MLP neurons of a small language model. Each row is named by its layer, matrix (gate and up: input weights) and neuron, and shows model dimensions 0-159. Each number is 128 + 32 x the weight over its row's rms, rounded and kept within 0 to 255. Numbers have three digits each. A neuron's up and down rows have the sign that makes its largest values positive.
A block is one neuron, or neurons of one layer that tend to fire together. After each block is what it responds to, as a language model described it from the Wikipedia text at the highest values.

L8.gate879:154125111100187129132105089103223112088134178084134097153158144113153119124166113090146140162153129183094091113111090173086079151130069102097115123141117126150182142081156172117133120133089156098082114178156081099134179131159138057153170094101080125119155132137151122161140129090119126133160149185107092147092157140138067132127167142091133112107063168106144091119174118126112165137123089163068170107172113089101105120150114095110164159172061128074077133079164155203138113113162203
L8.up879:104113130162112192097092076142142127146125113091118173156147124119122101099093163126084148095105198096194151119093087104154107114184102161105140152112095127146136069096090135142113107087120163212064171141181125174089126105119140131087091152075123194122069116086110125110112146120120192127109139120053103135134103148089158147104123152136063109146131147161127090194143163122137145188080125151091111088151142094131218103151141096103089209094134165118100154163188176135151142115145118
Description: Space or decimal point just before a number's digits in vote tallies and percentages, e.g. | 38,850, 36.4%, 89.8 sq mi.

L8.gate1253:156135110164173130083120108098137149090155133151129144090028190140120142152160130161121117167179104123106144107193134115136192115168138126146125146116195109142137144182092126149130179156094140082114114121100122099113094149119113123073139148142146159146153100133120177108137194140135076141113093066096176138138201048158095182186119171108087115137123099143099130139147141157180120138119116135134131145148119102131142129137147141121134132094112112157142098168067061123106087115099127
L8.up1253:153112125147117097123103125150123096103149106104166127181131139162135084112061102104172136094115093145116132137091142099166141109161105077107169107146151188122157112088119137123092159162146116129086104131112120134133197188075092065114145137079108121126113139162087097116103086107101130089143117173072121174118128098065075152097161125062148073164157108087179112099113082156090139218143127172122113164113137112104218136118168050127103132139114120150183165135156127116154121118056032
Description: Inner word pieces of proper names spelled out again after earlier mention, as in taxon binomials, surnames, and place names: Acanth-ur-us, Pol-ver-ino, P-ur-due.

L10.gate50:118108121145119078112130150138166156122154120177114174155105065143166128130172074162119100183155132059150072146155169154111154145177107114117173161071128093129120068136146033074085116134137119194167159115101093111114092100177115114145130149128161153122166144130162157137089075111167078180112071119147140125154051161133095139172083024126191119132115138067166123142027156115172151171176127169130155196152149069121177157141099123073104143155185171122134141156143161106149036105136118
L10.up50:174083128146170157135145130091091096065142111134105165125073137140129100137151175144103199147153104101184130177167070134092082106112115154169153140158110190119165142103126164121098123157152153135081150143090126131121122180128165107047029116117106120166146110102156118083087108170093142147146089157158156123127153090128140103154134123093144131176181136151159106111158097083155151156181149123162092170154133075134140106145142086112123133102147175165156136109096143094127140188125145
L10.gate104:116137172097137155144123120094131180143137077159124186143151086123113128142095104138165164154130192112114142148036140048074083076132094099167119154123103101157164162163120092147136136120086087114109102112118106164164176093120132144094165158151196197122148128081169118135148093148095153101091134119065184164189113105163169129144107162122200112161065097150178095105142137147126102115135069151156091170114115103064132081118111079090116209097147134124109082101171142159116068138146118
L10.up104:053156121074127180100149132154126131144105098161152221145100137121121177188140074122077100103128095140110135145201099127108153093048153071122063140182165147090165162134190107101130092068121129165115153099166142084129143167112146147115206118106238085160148099154098183162164096130121081140112135127134187146126078157151151155078160165093122138110102161134138170185109146149126103085125125123168094204106156135105135132107142200078131165125125144139106137171156155152121128168124103
L10.gate107:129120100125099169108136124124105119107159118080113145135112106171107099118131103093172058090136152111106165118146084119111152137183104094193138192146182106240116110110159100106123134139133150185133112091165100154101149110127157118167145095127166058141112124132060159047108161199139171145098154120086116118150146054109101124137163105091152075124169138127136134172146126153140104100141119145099114147112161170142152077162109106137124168078131128166169155112174149150141135145081135
L10.up107:203130072080122075155114141084183076121069158143118109140094143072127119124107141126140096166097055138117080110127117180122144152167119156184153076123145194095136105111120108071124115086083083131095147109111144104138123094117159092135134190142184160125133099107089161118138176134149055135157134091130203144195140075149182094116114179145109085068145160145101108164132078160136104117148133148160098045114180178094158137129103176101132197078124067120099118123132163147173164143088109
L10.gate262:097182154158121085094101105137103151132103101130143110102102093104093141046191093150102153159140090143062103131174142111073132123193099113119097142124120190064123129077119152101048154172071141128045169123151130157159115113155119134117174096154151141151162095171091082188114101124132110092147121083125143084111149124159152115149193164068118122172158096123132108138091146102124113114165053119142134145146103135087092137125136094124101165127114105180136139135099153127176132172114204
L10.up262:097203146151088132120137107105151139125155136093092117150128106137158114157112133104118160115162109136166149181131135128154108117080121105123059137141160142069225114098043159142124156129081112077086115152111153171123133169035157099158125190144127122156142099137135147140128141106123115138141131089122101148153183096146129138144151150133128116105233136150194101104150110162118088126193207118144124141159085079189112168155153110147142103140138146102076167034124117241107150158145159
L10.gate502:113197151078124114157135177190103143145198099142154153187154094133142132150151160141120167101179107132103153108101132143102112130129095158079120114123172188123161142100103091024105143163134133089095174134092085074069193087134131121209111077126142151141121150134143148118082133160141126089175152138115149158150128160193127150061116146036093113097135182170085082138146164120129125144080072141152150175132150132065126146127087122170144121120134154098121086131110115141184104127131136
L10.up502:083160174173091149108162149107079196104158134165156080163131113125095122160186162121109097126176130146133145129154096121118214167128102138138095128131156157158186121092107123095132177131103105126110117071066178139173143146133113079141177120147155120121091124081083116088112112149139137147131100116111139144160086091121087081060137179142106071185143107119116134109163131124126107196170107092126134135090089115147080140107122144151111156152182157163095155125147096140128106156129188
L10.gate559:116147103092133144161172143145117151144108128104104135155063117119127105123153059171087107130111094165107109153129171172127147204174116088122070139175162177132128101138151070138143152099113101182140109102119136193136213114090147116152053137102095107132166161131115129125096129113163147102128076125126144154194131090137134146060129120102100117149134150129086180141111173083091088109178134128117138121076158142107121085100170125117084118178048140164096096150147203107150140120148153
L10.up559:121174107160152111202166121129111048086148112147096138125094147156127134082163097111135087108123088124148096091123158123072133080167146170148151115148211122144156136177104104134094077098141136099125117117164178093152126142134114081014114133175204107124110081100134139100117131108093103103147073092090148174162122086175125099143142100133107101113093146172139119140065126157157193109100108106096077130111135123108136093089139096085096106086102160173192110099158159145080108126157137
L10.gate641:111125109115134146044116188115125125122153114140091111116072110126133159147143113123118130083086139168126174113141133131119107113114095121145141124107168102208162170158074117167147112143143124141094127154120147177132121113140129095134064126138087110156144091144130112155088141141099098113146073107096091152195095151128129133131157105178102149144087111165135208087109178142168139078146046166106161108089113129144122115126128102146160189116154127118108127223125145197091139127143106
L10.up641:100140143108106119107133097159081186108072122163140081137082109122122148107165048105165090104137096156095078057131191099141131117135076177119150090143159151065099092143149100140125127146084125115097071058118113134115228166115132134119135138141140136127110137115097104179124137109095149083153147092076142152107108081122167163155146146170150177103174210103170169165136086056140161198124148151157173142153161147166135138111153108139093147115164148150094171169151124165146138159069149
L10.gate648:118063094082109142103154135184114081116129154143116132122140125173175158116089073093135147159070145151128076117130071169134134104134107051090147163159167154162051122131155100071203161119126087170162156113123147136151180171148154104162151152159083156078089139136177149123096124160081094100130154187100103201178139153104106146188187077118136144098169069133112120119135095167172125178094062124103147139154136108130146140168185181098121167149057081133083115123152149107181155145158091
L10.up648:112085172133109126128142156136152177106117098103141180133105113146118061137106086092168144122129166152121130135124104104129057101120104097158135127147200198077089073088230041109138171132113127101121197114157113137101171152114107181163115089094126078186130076076110125139110119100157163085150096123099121145145103094160092078106140129130096142071099160091173086167143124108100143125111152147109156069165160141119110087106112096159164171172093139141171110124157113145143161128146125
L10.gate715:144124137151205098143119079116098094138150090111188203129078160113151149186157112112112057137143104129093086127034154165107067118122130134108128058208151108116120124181161137085168122119156141159160136069127115175132141107143101037151110116133134156189123175133111119128103103113105108147134094129118072164137139130145139124148207058089126143113119133170103108107074081115111108143086139160078182118153164110128169156094145104092158178137161133142167108145129098129156110156154137
L10.up715:106132131101172150072150089037085069150119108106107150075130146130118169167182113165123093165159113059137047115086169133158164156122109096131135200068107085158141187161154194168126141132137083192191147096152152063116113119081127071158127113172154117155100106133130056095172050143153165155164185130122116097120149124121167083112203114156076087076082128139149161082129071080120160108122145189150152170070148093154149186119147119118093182088176133150165158138107096107173150129120149
L10.gate769:112091127114085133072127184124111160171037110110175114154118145096124174168146147134123144118096139122112124123169160147138122158149093180119156136075177166153113105091048130089155118139142133169131129092137079119049200100042137099139159115166148125196041103085174093104133097191097113114134062153147131129131081113088074132118155161056099149134182145126114133117104122137125144122102086101121086141117131118055129120088137130144083159145157099145108094151106191145156120190135082
L10.up769:101141175150139140125125116137144170095134105127171135092104162129158073144182101135123126087118079134086106140175189110087085190140063190126130140130080150128137115115100090087186127122152153074090111152163135084139156128094109105141111113096152112170086102156084117063147138093108151135115129141097138178184166133114149144084171143159125122130214143133122152124081174167114149150134151089109186160128116142186112124163130179105190069107114125113154122170096121138077143104166079
L10.gate789:070132198066133194143121176083103181176086098201117131156102138141110121157168133174119120148069095099146131067179128116141121164159062114125109138086180116152136130118194134100135202126067105025165143120099111123147132128134157155144149171156156111111130123164067116097101133094141090147118076153147135220154125146122101067157168142155151155135106129146123120126167117125134105179064060125103136108125155078145143149128102133092173106098152129163117134128170184127131115141115119
L10.up789:089139136161191091145126171101158195113107152178156107147147139157175126149144151115172095157120124128130128148180148102103133080130138136131076133085159185139120083138171046130207124116141097188069130147074125148144114185114159122087168126127056130133079096190140113170106096147176099094194099132181054134079091096199124150175124112199105132082147137135133121113108123157125189116175131147104069135096072139155162123118151192082102096101134133091072141155120128143151124164165121
L10.gate811:115110171133136170081207117121123064145139109118133086155128163103095116159149117059161068074152117189076106138126140116119158126109145144094111126174137136121180111164044150084132154084123097134193111146074153121146114120067092120146106123114128169111142208088170120141111084147108141111124132093116148104198051127143068158085139106129112091125171121089137135109135140130109122166121088107118146172112109110091149150151069088130147144097141134192067150088200188142131118169160099
L10.up811:105123137074158161113118116125142152171109167133145101135090080160076130121127157094150113114125181152107108106145133156063110149117180058120167185059176128091152094209148068093138145136086106185111177099065092110082147140136146112101104154050119104108102096160124148065119140133071137171150069116102121089097169078099157162084136197131094136139121177162159123095128172102154114169111146136116149115124165101130139129066223132108104106108130112103165134104105153089139144118103104
L10.gate1037:151125132167104113103105142114116097139196138113120084148099112106167103191172067122160124181122083201128132090129143110071073148152078108158157130116104153147170145158148111130113100077171113112131159124114105087083059111128170117083106031108162096155133175072108108149159105155096092100142160139159127133067108127159087111117143192109103120104141129156097125193093141106171115170072079105104118166091119134109097087100091143125145117067176120135154141115169141148123166133130093
L10.up1037:126160133154138176149138118119104146168129070087104146120080146150148117100200088115197096097085110139141080112076157093160130160140119126159140108149150157096135154133143140162147111071137128136149161117102081116154103133181095146136119112145163175138158126135110043124176114161110088074103173101140085128122147186156191120159154179149079147112161122165051109123083167133140173199192178143153089131097121149099113080072149141139051111119177128110154122128131131099181084098145111
L10.gate1043:113139133114165108058144112097134135078186138131108187125100111107115160152089102155110129110096096189141088092129157095130139155170069130062077124063105178160163157135121147136071130142176163147084126119074104107121159150100150111060134121094150114106136153148103144135111129186095125116112157147155119156143132112164057210061079137052131149096109148109145145137152110143155113153142126080129175122208135141204147172127149116141144096082035120145102123174117139108120137138100151
L10.up1043:107133136109050145149127141160170170184143132111124131133078116113135105138115126164138136110108179155165167124103134030148120101076073210156171124134118142141138117150076137104114164125056090093104136123147084184122128088079045093063125125079089113128124088152110117138106141144127180131184182123104169166148144111170064112152170151136058167103126176136146154101147138087164149129187161087109125114088165081123174152098147136104192158125144095098125117141181158115128162161180088
L10.gate1044:114121165107140085165127129098138131122105142118140104150084080150173139116157100101170129113097144105134135104146151135130166115109037154125120128108136174155098166135069113100154164087148100132112146139180110190108136104141159113144119168114150125117140150116079184135103085165116123109156109108152188089153073105115179125144127177115112162173126083143119113110136110123135093196193072121120152103085128094129042064117108172093142180073174099130093123136161144134137139173203192
L10.up1044:105114161121124142124201166093119103114167064129126101092133120161094064132149122132158133124109095109153071187224171180107153074158113110137121051127186140109146067157146116101150147167121149179149061127086158134103128138140131145130165102176102146138139077133068103106113143162065118128116118141163127142105102147097083143093154180134155083095130122208123086112128165135120114141131192074131166144160149149139137127155131101127183107152111091096170146097124182130123147151102150
L10.gate1162:118134135148065102132133180102113092167171117112038168134135053110118126074134141039180118112154142137114118075092160106094120145136066121113138166097193115093125126156133135123193096125082091153134099108078131169108132185117170163162141118128126161136102147067088132106156166161176104115121090158097147127208178144111153111061105154083076201183140103103159175137077126129153120128086082115130107126064100141142153140098147163143088129126189120130089162063129076138140098159111128
L10.up1162:136160096138194154135173149132104123131133146115147164152052099129104148160119126062103142166151140106162129131142149155135187131190085161139142142121170162184119140162116117123101151185216132131151104129088091147156142164136117140157084158169137088101135108158096121100168123084143099120184136155134096176147112112137074145120112182185126055134154134200159088124046162176130154145149101155147122158156110122147116145111186129110255139052093146113138112102177119108076157157169129
Description: Interior subword pieces inside proper names, mostly surnames and place names in lists, tables and citations, such as Blan-ch-ard, Sher-id-an, H-ast-ings.

L10.gate7:157107106125107137105120086109147193104097129118132127136161051107114119079127126149142152129141157134047149157097129189108126107142114078140157153105125115175126123083135124147112162160143075136130136144109058127138090091187117156050180144149146139178104153097157206088178123123177081134098189157171124141104167122096113148035157138105106101101118165127123143115144145150187186142093141186149092143157148153149124158122131124169158098134111158059140118106122139124109187083125121
L10.up7:148127108117152094088139116092092121130147143182117107135175108118129072127157154112137174097153116163066191132093089130103119089140170082113125156103109105103099123173158122117134105122107144085169200114159134072136065122141070168137131083107149082116186171086162164087162140093111145183178148105120111152107174082138146185106139088182190086170156163136117151183109161103164110183094104155130150136109113097114108129101092090081130128096092161069114155139170177137130148163161171
L10.gate59:162109096175173156183107084144184145156112148142139135181118119124148163144165135138154140093140153112115126155102129063139123073143122162154092071162094126108071153173131126156141152109136116078141157163085156078112103182180160130137152143101087077177105108079144123138103115123105103105164082120111179134144145116147143109118112084070141106160122160115085172135165135116095111111137096100102157131127128136116182093138078092143115139163141142219140116105158140120092123130128120
L10.up59:127154090154104125117126134127128080146148162097122177020116111125157170133168091163094136091118077128108207162107051093115147172159141174081109133077169130139063117145149104137121123191073074104111150140125140110120142129111131138148141110170187125152160153095097095147087167129055151140145155136088098163136134114173111119210176129112134125151138180172102125181180141106137187098130142143185105116091117132107086146148093081115066186130148103128133148133111139093129088176120088
L10.gate97:125124121156100146170139159131138162098144123189165092089152113162085140098171114228131171152112142133161121158169117172095157158135158156137134145105126121140160119115100122072095199134193107120130121139075092065145175127067124106118163075107091116107125151107169112124146095119144083109158089181180115144175183095107083118090070135120126109073086125103073176095138130127137137159175071091113074127161088090173123142143110139113107190141087153140122145170089113100124148185083083
L10.up97:152083120089138122144144106105131181078101095116100086183119102135069099128123135121115126067184136102146167138115102077176187123161071106087104121144079199181106133117138136148125119131151095066196195164112099126153226111197099097140124109124122151148130071071160196091081128147137162086177106091144129200070162134142139104181115099146139116133091114100091136117124147153087076182137125114133128138125137115171200112153100100132108121135116067168129131139105154168134175169144114
L10.gate153:126137142126060102116076133110141084151112099153162104146183102138175161119176138096160145092113183221155105150124076132150134167151132115131152137096137159134113210121116097114096125114089147151117100116127141138115097059091128176166152071089103180158126139136176131080131094123085112121178119115112167149112148150152141171126071088087145090147122118062130099113148184153156105146098119193191079129084142109132102103131149080107095101083133125092110169142178103134134118222131184
L10.up153:110211122152118177152156078161093159119117088103190164145171159163104088115127158106134092061120173076134129208155116158122103127181160109127167114150084157155181125072117117067115108109127105132056097085178066072092142108127135162107189080130146096106156126162114161175160212125153067143091114088088132101121157107083128155122138153122108146109125117081147132100137116108119161135146171123122132158104116082121161084137060087141152096098157133101132094154093118103100175093196149
L10.gate175:116137133157134131113154167156178134119124141109065075133130101149146109130115089095161132146082116155084133123087113137107071142192138147073101060132095088157155137116091138131171150131155145085110104048138184132135100106203107127099171175140124122157119149146106129146142097069113140178139144180132145110166224120136144122128178111069138124163080132073129104093047134136151130138105152175109146091160173127091154138133118130095096126105131093146095143102122113097140186172144128
L10.up175:121157142209098104169028138139119088119111089104127126081102133098070144129063163124165108102063136143131156133098145118122096154080084109136164131123128102122090104125161061137120183128125222112148109098169178204173104095104111106109136123173039067093163101146097148122120202108152106114085135128073069170120125118131088150073174120141124106106060112162123151184137112139148193142119147107091165144145177105131176120121124140121092162137145151148097164182161130150158108077145060
L10.gate184:158157127122143123085111139144112158132101173126145151172097081094017110099102108081171139139145141132149159172116123093130106089131153158104120101103073109119157126154137122059095190143126121168164136138160133192175131091052117080112123142114079139066050114128109110095171113147097150163136147110118139111154094148149116151158139111172076141130118099123124098137154102120073112129116084130149152121159173074108124149107118066182143093136153136116101127181157142163133188138149178
L10.up184:096130061126088176180169112141134153158088155146133107171187141088160178099088070129132156098145154107124183051150113072175085125170113128143154138184132109101128149129146078052123102170103116129156194076109141134140118139092141110123184084098171091106096148083166111136130134160130194116207104120127104095174115148102153150110138124150182133169176146115148138128122133130159101167137107174130121124142143135123103072148122118079195113075073116098162116090153086163103113162074103
L10.gate200:096136150137098164103141131158175112158098147126131110102106151116150148139060139139121112087127180107167108167165119148205110160127110124156155102133164141065138091068171125119106123189107132146164116129110132152147080090127146162150119135161175115103113161112150182119143120142101053144118145106101144150096120151069111166126121149063125110183126150124069133128155120148034095197177110153141119100118099098117104122174121106135151148127100117149164153075116106166110108172194116
L10.up200:168089164105135136135123081175092116120125175153116144141146155133093111168097190106123153129122113159092087111132148099120099124157144167191137114082170153049125122148153172119151128142139161051146112144143153156080141041097122174142148090078114120126100179102160145150138167104196147140051115166124149086098129235137116143117134111079134130148089102146089130135133093083102115154197103097157156110169115148093199170109120109150112139130138111097115106169167051130116205065149178
L10.gate236:179115130170127126077080135093121170121187143157103043132183121156179165099153134103155176073110136114135139170149194181126121121168071136113144123055144096096103132121133096148117130109155199109113114119128129150174151123123138137113125101096108130103073153080134126152102132165112116161096095158054112159136138119116121151120131126144140159141160124121140112100099067106146111132158163182036151091125142096179155153129126149128092106137125156078112155104090113161143144117098192
L10.up236:177111114130086182072168183128110148150127126073090118152142142136099123107121201079142113163142183132082181173169112083150151076122170165111141136147108129131140044131086107108125139100091147176164135132097111114069125105131148149118155151137134068147181144132065151125161203116116081139176106153101129121104110078186172219154122141115143088211076114121169125206141153109106136131120172121127146145182155116158130157143091092144099122112144138135070114056113133170076082106201134
L10.gate264:111125124155102126132145088155157121194123087119100165154158097127166163131116124145091127158175094119119148175098118205150115148152045157157092123096138173075101075114100157111103104142126125170104134149113159112161190152149131141170126051108085181156113130105191168159182116112141123130132101072123191137174134129162123189138191160143132105126106125130115156131142081110124129128156164124102152104126082092117119184100097165166149132125078132066143158100087143147148162166105143
L10.up264:158126112114068177141149107175105113181096073101073153109156060139128185139108136132137161155145142161147136120145188113108148136182114098197146107139080171112149121110169133104115187077165121160129102078159084125145068136106119169135164119138189089115128129108192168089161132159181094117107109134198117182131148148149141185155113114100111137115088098108116114120088113194107199122134117121144107162173167112121116192123084184097114132154130133158135104104108124190106111037161107
L10.gate339:117161107100076122152110137116130104152153143163121113197100124106066122136157190106109136082134144095150096134114138095125153141144155185102161062057130082173166099127163060048146104084125147179137171153172162090165125153154139158125133077159125112110104081136118138127089107101160069105152156132099151138175134104171100129068100138159201157103138057169147106132150131171132192137164159071098115153137092116162158113159087118118121087087136155089143157087138134125147110113207113
L10.up339:158120173127169154109147140150079125131090150089120157090102132120062085147115149109151094071125137149144088098180150217106077192078151081074162167074101119119158128095145160081153130133110130124142073140118156161137110155147172134186069147178110078127122147106124158135132125172118116142148080111174192119133147126159079144115146139159153233093134181114166147109156151168149143114088120120079109108147054101118174160118110147184136107133088139131139153146131135172126135109115124
L10.gate546:105158089080148130085122151154156075125113114157079080083122103191183094143155079119084091131169154126164187113129139109125114235133148090063128169110149102127139154146119160134098129099112070130127134160111088168139119138183091148132115124095133120092105132101119089133172062093121157106133184171108137098121158157131141113092106147118180112140158133107080114127117137044173085093134127160105162098069154055099123137137127076136074045115070124171082090129149171131187148166125089
L10.up546:096117129108111162136145133160131151167090128157112102130165091120108173142093127120127139054094167111106168096125128120114168091143213139098110145117100115165182107139139076119137129098177127138182135089085172071173183114134097147157129097136119092135130089110117127119137231099144097087124134101148126110105126104147158119136128176142136147146104135127149144166146144093161141153116161120213106088140129113073135103161170124148155145179070101102175129175184095085114107091177102
L10.gate706:183114134142153092185115099167141131106147104162123140155096190079085120061187145101152079103123170081153140109127122141136113162186153077179117079152100091141126189167095087095070055195143150159168143123096099158130139173118100169134143150123203141125122131079090127093144136086165091158106124084138127104098183071145085087087143145113112225126115121144131085127124116141073148081181087131111058153108214117103079127142076146070149154162122110124161228141179184141126130135156118
L10.up706:091122128120085146071175136106105102217152107141078133072103102126088108104124092152102128122154093169123152182115209148104183105122168122099144067090121164110174158087135090126113115099099133189106111134083175117119117114165135133088150107185112115142094162148129162116144141126133120108160138184115132141135141094098089172134161119118058136180174087081141091130154152120139158139153143119131125137097137089107110158107101109127142113111172139179143157144144124117126104156128221
L10.gate1010:141122184122102173119170089175135158116170150094121132167156204098082118110130148160117110158156094086144164144138092145162126103158107177138124104140157162109208179134131137103145124123153129151125145158096131174204118157106159102124094083135144177161120141052138105140152133145152125122075142161079100153079127150150147138128107128144131117132131136167094138159181129172117148034177054079119079141167077161130142181155082121174059141104131168130160163149135186141142085219142137
L10.up1010:065200160182129148135132081075096181115149145115147151095142105096142099136152180115110157166146093127160113138100115112129092156135133070135129159120091179094106166094136178140130165155166169102135101120173117129099144141154122154127116156123062099161158160131140097160125121162097145154163110112096150129129105129121058082080171134156114126143183074160115135063121178121143149170208137062121128153123113123155161074070108101163153102146141109110130153122047178160126086167088157
L10.gate1113:113115096117144099158087138127089117098134092145173106188123131078106073121092112136094151118088103159148094167105133158105107135084090152125165119047147128117129131122187157113134156140134156135129114108112192143143093131136115159104207089113116117121118141115133137100162144069102151091098141139162171071174177144162053137120124166120152182130082133168092130101112115142095109134076131151120064203138180176108109135131136132122120161098148135133177085082125144130093131136141149
L10.up1113:156178172105164164083155093151109111162069187100109125167102086110121156086136132168133116157128115109157154105124143138096084128152183091152138085120125070089145153111074123093108103111163154146131143119144094143182131098153149172115112118186057125128094180111106148162127147142137100150165154105178132122121152088186160165088131176084123092145214079103135121088152121134105117148145125122086107153134109098169107136124146144091143134114082135101029081157180163083125124096126116
L10.gate1249:115116150149082183092098139142122145116143129088131125123158119133114114111096075139173136094186084123089075088104110127142145184165155093138126094126143144186112131137112134190120203153090110105147126094137055137107155198111125160119170094106065111184098148118198125121144095125124203136125168043098138095101105167128117143151145131154159182187107145104127102135160165144148119127163147172133124166172183155116155155174107137120174092092142138095110126158122135077163144141136107
L10.up1249:141086106125158096095160094098149090140135136099136099127138134114117088138117177096120105111128138112113138144135115111138173055150117125163112128078115133146091148115108135067078174172097144153166216114138134147156172115147122184143136086131147141140127097071100163076113171126106083149169158134110113125180182084140123178111108144160117145135121124152196113125177125146109115175127144111172110096113145167119123166145165109179104147113124214150135110109093100133112108184192144
L10.gate1279:185160151090153199144109152118133157050154143124124131149159141127066178165082098150138155113135141118083160168122042125123061131067141117104180127165099123088141131048113136137166147160064096156174178148171104098137158163160125154154137115126038131077122152060131100106116115099140154085144165100142177115147120102101073155070100145093098099078121113093120093109110112149156118158148132098132116074131130143133096116156045118179092126123139133099130113188109118145113137180124107
L10.up1279:158107092137079154128106124093193088135131142096147157096165126110090160149154189078148130096170155137080116151127053130174125112167151104056153108096133130106159127102071111133106183161138120149123123185147083104132124137101140135160150098089130062154102111176165125170156101122128134133114144183129142130129141137097084137106134135146142138137145115184165124164123142154143159165105077069101105120171171104151131154078174124136128082128156075098101156124079150111126138166146116
Description: Commas and decimal points inside numbers, mostly vote counts in election-result tables, such as 38,850 and 7.06%, with occasional mid-word fragments.